{"d_model": 192, "n_kv_head": 6, "vocab_size": 1508, "activation": "geglu", "norm_place": "peri", "norm_eps": 1e-05, "rope_base": 1780.0, "qk_norm": true, "tie_embeddings": true, "init_std_o": 0.00861, "init_std_up": 0.0456, "init_std_down": 0.00527, "beta1": 0.9, "decay_shape": "pow", "dataset": "wikipedia_en"}
MLP neurons of a small language model. Each row is named by its layer, matrix (gate and up: input weights; down: output weights) and neuron, and shows model dimensions 96-191. Each number is 50 + 12 x the weight over its row's rms, rounded and kept within 0 to 99. A neuron's up and down rows have the sign that makes its largest values positive.
After each neuron's rows, "fires in" lists the words (lower case) most often at its 100 highest values on Wikipedia text that the model never trained on. A number after a token or word is its count.

L5.gate342:43 41 54 42 78 31 53 59 39 59 65 43 72 46 52 41 79 60 61 45 34 62 48 23 53 52 47 36 38 45 60 60 67 58 52 42 77 48 62 60 53 64 43 31 70 59 43 59 35 69 43 59 58 48 33 59 40 44 52 47 51 55 46 60 49 29 48 57 63 51 58 33 56 60 43 47 62 54 42 75 38 33 41 47 51 36 51 62 54 70 44 58 42 40 70 68
L5.up342:36 48 56 74 51 45 41 38 47 25 65 57 59 53 75 58 57 54 35 20 51 37 53 76 61 41 32 35 56 53 57 57 39 33 54 41 70 71 67 44 48 53 54 56 23 48 58 43 50 43 45 40 46 45 50 36 55 52 52 64 59 48 36 41 39 62 66 50 49 61 47 49 47 53 53 44 62 40 76 69 41 46 45 54 30 65 64 53 49 50 45 74 49 31 61 67
L5.down342:50 38 46 62 59 56 47 59 34 49 63 52 53 45 28 43 55 40 51 68 37 62 67 61 48 50 72 57 39 40 44 37 51 80 37 36 49 53 63 46 36 55 57 32 60 74 72 56 30 43 56 64 54 47 34 56 61 48 51 46 39 61 36 52 44 56 29 61 49 46 39 59 20 50 53 60 27 71 44 43 39 66 50 41 40 41 58 76 48 28 63 51 64 28 38 47
fires in: "national" 17, "the" 11, "a" 11, "county" 7, "agriculture" 4, "project" 4

L6.gate90:37 54 31 36 37 49 63 64 66 43 55 62 63 76 54 51 63 60 32 68 62 41 65 40 63 52 60 54 52 45 51 61 58 43 48 56 64 53 58 32 22 60 72 58 44 58 53 58 53 73 57 48 63 48 57 50 48 39 58 59 54 55 52 55 57 42 35 43 56 47 43 57 56 33 61 48 30 53 81 57 50 44 30 48 42 47 43 48 28 53 35 57 59 79 43 52
L6.up90:38 51 30 48 38 61 59 56 47 51 59 53 60 41 69 40 45 44 42 45 39 52 28 43 70 35 62 43 42 45 56 45 43 62 51 56 58 63 45 44 38 43 53 60 75 70 58 45 62 73 44 36 51 56 67 22 44 51 50 47 37 45 59 62 51 52 47 46 30 63 46 50 54 55 35 34 55 52 52 42 57 30 33 56 69 52 78 37 36 53 34 39 28 44 18 57
L6.down90:44 45 68 62 50 64 25 46 51 85 57 44 37 48 55 50 44 53 46 56 34 54 32 53 53 67 46 15 52 43 57 64 39 52 58 45 44 45 40 53 65 39 55 59 63 42 48 47 62 48 60 63 31 65 53 71 61 45 72 47 58 25 59 71 56 57 74 51 53 55 52 71 42 61 60 51 44 61 39 47 67 37 50 37 59 41 56 44 54 60 51 50 58 33 47 38
fires in: "as" 55, "became" 31

L11.gate261:45 35 46 56 32 22 36 44 60 55 36 65 45 58 60 34 30 67 72 37 52 59 59 43 36 61 39 48 59 26 34 51 43 46 47 59 63 27 38 45 54 35 58 58 37 54 56 57 46 37 65 42 61 45 37 51 32 50 70 50 47 48 44 63 32 53 61 31 68 52 62 59 32 38 43 57 48 50 44 29 61 42 44 33 64 56 63 54 59 23 44 46 29 36 66 68
L11.up261:72 52 31 25 58 58 56 65 32 72 48 57 76 59 45 60 38 56 42 37 61 55 39 47 76 35 51 53 46 40 51 43 64 32 63 37 49 55 39 36 56 53 61 54 69 51 74 44 44 54 65 28 73 37 47 58 35 46 57 48 66 60 57 57 59 52 70 67 48 30 39 41 63 51 66 52 30 47 47 59 47 35 64 49 55 43 50 47 47 55 79 59 42 45 56 51
L11.down261:35 48 77 38 54 39 57 28 35 36 48 44 59 48 50 44 50 72 53 48 47 18 50 60 57 63 66 58 30 47 64 62 41 52 46 30 40 55 68 40 38 53 68 68 40 52 36 22 39 39 52 62 23 61 35 55 40 35 39 45 63 66 50 46 50 26 60 27 44 41 56 58 41 55 49 51 62 47 56 38 47 45 56 59 54 38 43 76 35 52 34 61 53 62 44 50
fires in: "is" 28, "have" 16, "are" 10, "has" 7, "had" 6, "or" 5

L7.gate78:28 36 50 48 53 42 37 39 60 59 69 68 46 45 37 56 69 57 27 61 60 49 51 50 63 45 33 50 48 66 60 58 76 13 46 53 56 55 66 26 38 80 59 41 58 42 27 43 49 57 37 47 51 52 44 36 81 43 48 53 55 50 70 56 58 71 57 39 44 43 49 42 29 40 43 57 72 50 66 59 47 35 47 59 17 44 42 70 48 26 45 49 56 50 64 42
L7.up78:30 45 38 48 63 52 66 62 41 50 40 65 39 77 61 58 63 68 57 56 35 36 50 56 45 47 52 54 28 49 47 45 54 71 72 66 41 48 65 58 56 24 50 33 53 34 45 44 44 43 54 59 59 62 39 46 70 55 59 80 48 46 60 60 55 38 48 53 53 41 38 67 61 59 40 31 34 64 61 58 63 37 55 51 40 51 60 35 64 65 61 70 60 73 53 33
L7.down78:38 46 69 54 38 44 48 46 52 55 54 44 49 52 54 78 73 27 49 19 38 38 43 43 67 52 48 56 56 43 45 51 72 40 55 59 59 39 57 25 67 52 34 27 62 53 43 58 64 41 56 44 47 56 63 33 60 55 64 66 55 34 60 62 35 45 57 43 35 31 55 42 36 42 27 45 58 68 27 66 48 63 29 54 46 47 43 56 58 43 48 56 57 41 38 36
fires in: "a" 66, "receiving" 4

L6.gate353:42 35 32 60 49 55 57 42 72 34 48 52 74 54 51 51 53 57 62 61 45 51 43 32 56 60 49 55 40 53 69 37 60 51 36 47 48 64 56 51 64 60 73 65 74 73 31 67 45 54 38 41 62 40 47 37 64 41 55 50 51 56 63 40 49 69 66 45 68 54 53 63 29 48 58 47 51 70 63 65 73 47 39 49 33 54 53 69 40 41 58 68 42 72 49 35
L6.up353:37 53 62 50 47 45 57 22 32 27 42 42 35 51 70 43 32 57 65 52 27 55 49 68 46 48 60 50 38 67 49 53 49 94 39 48 73 35 40 65 26 30 62 68 56 50 71 53 62 44 51 44 32 61 57 60 64 55 56 48 54 55 32 57 68 54 36 46 43 53 61 25 56 45 57 40 40 42 63 54 43 46 61 53 48 59 54 54 48 45 53 48 51 46 37 59
L6.down353:27 40 38 47 52 46 31 44 64 30 57 49 54 45 54 44 40 55 33 52 58 51 41 48 51 65 38 50 28 50 55 40 56 49 18 38 37 68 52 43 40 50 64 48 64 57 55 74 46 34 41 46 73 47 45 37 38 41 63 59 63 64 77 53 78 63 73 62 48 51 43 50 42 48 65 49 41 51 61 74 60 57 31 35 45 42 50 76 23 52 43 57 32 62 39 66
fires in: "as" 76, "become" 5

L3.gate45:49 61 50 49 47 52 56 69 79 35 64 56 33 61 38 43 75 45 36 44 53 38 47 36 42 62 27 36 39 44 41 27 51 49 70 55 62 47 55 42 46 38 55 43 42 53 44 66 30 64 65 48 52 39 60 49 51 66 50 22 60 67 66 52 24 53 46 50 61 51 30 40 60 65 35 25 63 49 31 41 69 43 49 22 38 49 48 53 73 55 50 53 56 53 66 61
L3.up45:62 68 44 45 55 56 54 60 67 41 68 57 65 55 56 24 45 40 55 63 25 49 73 57 48 53 60 43 40 48 46 53 53 45 40 56 68 58 51 37 38 63 45 30 24 60 49 64 51 43 45 34 36 40 61 45 53 52 60 42 65 70 43 49 51 64 51 31 43 73 42 48 64 46 39 30 40 49 40 36 56 52 67 40 26 37 45 73 67 63 42 38 68 70 26 39
L3.down45:39 19 43 36 45 39 49 49 33 52 48 52 29 66 37 58 60 41 45 44 57 70 37 26 61 54 61 55 48 50 50 38 40 63 59 58 52 30 48 70 59 35 53 65 69 39 44 44 55 63 58 67 51 56 30 50 60 50 33 51 36 40 56 64 46 60 63 64 59 16 57 49 37 46 49 58 61 56 60 55 49 55 47 56 61 56 57 46 49 49 58 61 42 40 54 66
fires in: "and" 72, "as" 8, "featuring" 6

L3.gate310:51 58 69 45 52 49 66 53 51 37 60 71 66 55 21 62 45 48 27 42 58 54 55 59 83 23 63 48 67 41 54 33 45 40 46 59 41 50 38 45 39 63 53 45 36 51 31 70 59 58 43 71 77 49 54 47 53 35 50 64 51 42 55 53 52 43 34 35 57 43 39 42 54 51 49 28 44 48 45 43 59 59 55 72 27 43 22 63 62 58 60 36 59 52 64 29
L3.up310:33 33 57 30 48 46 25 62 57 55 32 55 25 57 48 59 43 59 45 62 10 70 40 58 59 40 59 44 64 41 53 45 49 57 47 44 49 62 43 47 51 57 29 63 49 49 52 56 64 56 70 48 50 42 44 46 53 53 45 65 47 23 66 48 67 47 51 29 47 37 58 56 51 63 29 29 55 75 70 47 53 53 55 47 44 47 60 60 38 65 45 49 62 49 51 68
L3.down310:52 66 69 54 73 40 36 42 60 53 45 51 63 28 38 39 70 41 39 38 49 57 53 42 60 53 70 54 30 58 56 51 61 28 75 58 61 54 50 40 59 59 61 39 63 45 62 57 44 30 56 54 38 68 28 45 37 67 47 40 56 52 62 31 44 45 50 44 34 48 49 48 20 45 51 51 61 36 36 66 46 54 51 57 30 38 57 45 52 58 27 69 37 46 49 55
fires in: "a" 74, "age" 8

L11.gate136:47 60 52 33 67 51 36 43 60 37 69 60 29 65 51 23 54 45 23 53 36 45 40 20 37 51 43 46 32 59 58 40 60 44 57 78 51 64 66 57 59 45 70 44 74 62 53 71 62 70 54 42 60 53 45 54 37 54 29 68 32 56 58 50 44 56 52 55 43 58 55 48 44 32 42 45 51 50 50 53 70 37 64 43 50 53 75 73 43 53 58 43 52 48 51 53
L11.up136:69 58 77 77 45 48 57 39 64 51 49 33 58 53 40 55 47 36 68 38 49 38 51 69 34 32 37 59 54 61 54 54 56 61 52 48 60 65 37 50 61 78 45 47 45 63 53 38 68 53 41 41 34 39 49 50 46 62 35 45 23 70 47 52 44 38 36 43 58 71 45 55 60 47 65 54 37 70 26 63 41 46 33 72 34 52 65 42 68 51 58 42 69 69 32 49
L11.down136:49 51 41 47 39 57 57 43 63 49 52 57 46 79 64 46 45 59 47 66 79 49 31 32 29 41 45 63 38 51 57 51 40 66 28 58 52 44 44 42 56 62 66 52 85 45 42 51 39 50 53 44 62 50 33 40 33 48 58 57 33 37 46 49 55 60 66 32 61 29 62 48 52 63 23 46 29 48 57 29 60 52 36 21 28 65 55 66 52 66 33 71 31 35 61 55
fires in: "and" 23, "of" 19, "as" 15, "for" 12, "however" 9, "but" 4

L10.gate451:32 45 56 57 34 53 59 43 34 56 60 39 76 55 31 25 51 36 30 61 54 61 56 46 53 46 50 38 67 52 63 56 57 26 34 54 44 58 31 57 25 44 48 68 47 55 53 57 54 45 35 48 52 58 40 37 62 32 57 50 60 41 59 38 50 29 46 40 43 54 57 64 45 44 52 31 45 53 59 60 55 37 36 86 56 42 62 62 42 43 28 38 44 49 66 40
L10.up451:29 53 68 45 48 41 34 55 42 52 27 65 60 42 65 62 49 50 52 57 51 56 55 47 44 33 52 64 43 43 44 45 37 25 55 48 82 40 56 32 40 71 69 54 75 29 63 35 49 51 70 32 54 51 50 66 37 51 42 40 56 88 49 43 58 59 42 52 63 55 32 51 59 39 59 46 50 38 43 51 42 41 41 54 60 53 65 37 51 55 61 46 59 40 62 62
L10.down451:57 48 66 28 44 45 51 59 36 37 56 48 48 40 61 36 43 58 38 98 49 57 64 46 54 69 49 52 60 60 48 50 60 40 64 44 43 49 51 46 32 46 74 51 53 50 52 46 49 47 59 37 54 43 63 49 50 43 50 59 52 67 72 44 61 39 55 61 51 39 69 69 53 65 49 28 65 30 53 43 60 47 51 59 50 52 62 58 61 68 32 72 51 53 49 47
fires in: "have" 30, "has" 26, "also" 9, "began" 7, "begins" 4

L3.gate6:56 66 37 49 53 36 48 51 49 45 44 51 63 46 53 47 53 63 26 43 64 50 44 34 48 59 42 48 50 54 51 60 65 52 27 50 54 57 31 50 73 47 50 64 53 47 57 58 50 50 49 63 51 68 70 50 42 43 49 55 23 50 49 67 70 48 63 33 48 65 61 49 49 46 55 33 34 14 36 47 54 38 51 55 36 42 46 53 32 51 68 58 44 45 48 66
L3.up6:64 63 67 54 43 43 30 77 48 54 53 57 53 47 57 37 48 47 32 39 57 45 27 38 45 52 62 44 67 64 43 60 70 50 43 52 49 42 40 32 63 58 58 50 49 48 49 53 69 43 59 36 54 52 79 61 43 50 60 59 37 74 39 69 48 49 78 49 54 34 60 62 54 45 49 57 41 55 40 43 31 55 42 35 46 29 61 60 24 52 65 37 51 49 54 43
L3.down6:47 57 79 54 35 35 53 47 74 53 47 55 57 58 51 44 53 53 65 44 57 36 70 43 57 45 50 49 73 49 38 37 41 44 59 30 53 64 34 34 18 60 64 44 55 52 47 30 57 43 52 48 41 26 41 39 69 60 54 34 65 38 35 61 46 45 36 50 64 62 57 50 35 65 56 64 51 70 35 60 50 58 69 31 50 40 43 55 71 47 49 65 39 58 50 50
fires in: "are" 54, "is" 26, "area" 15, "areas" 4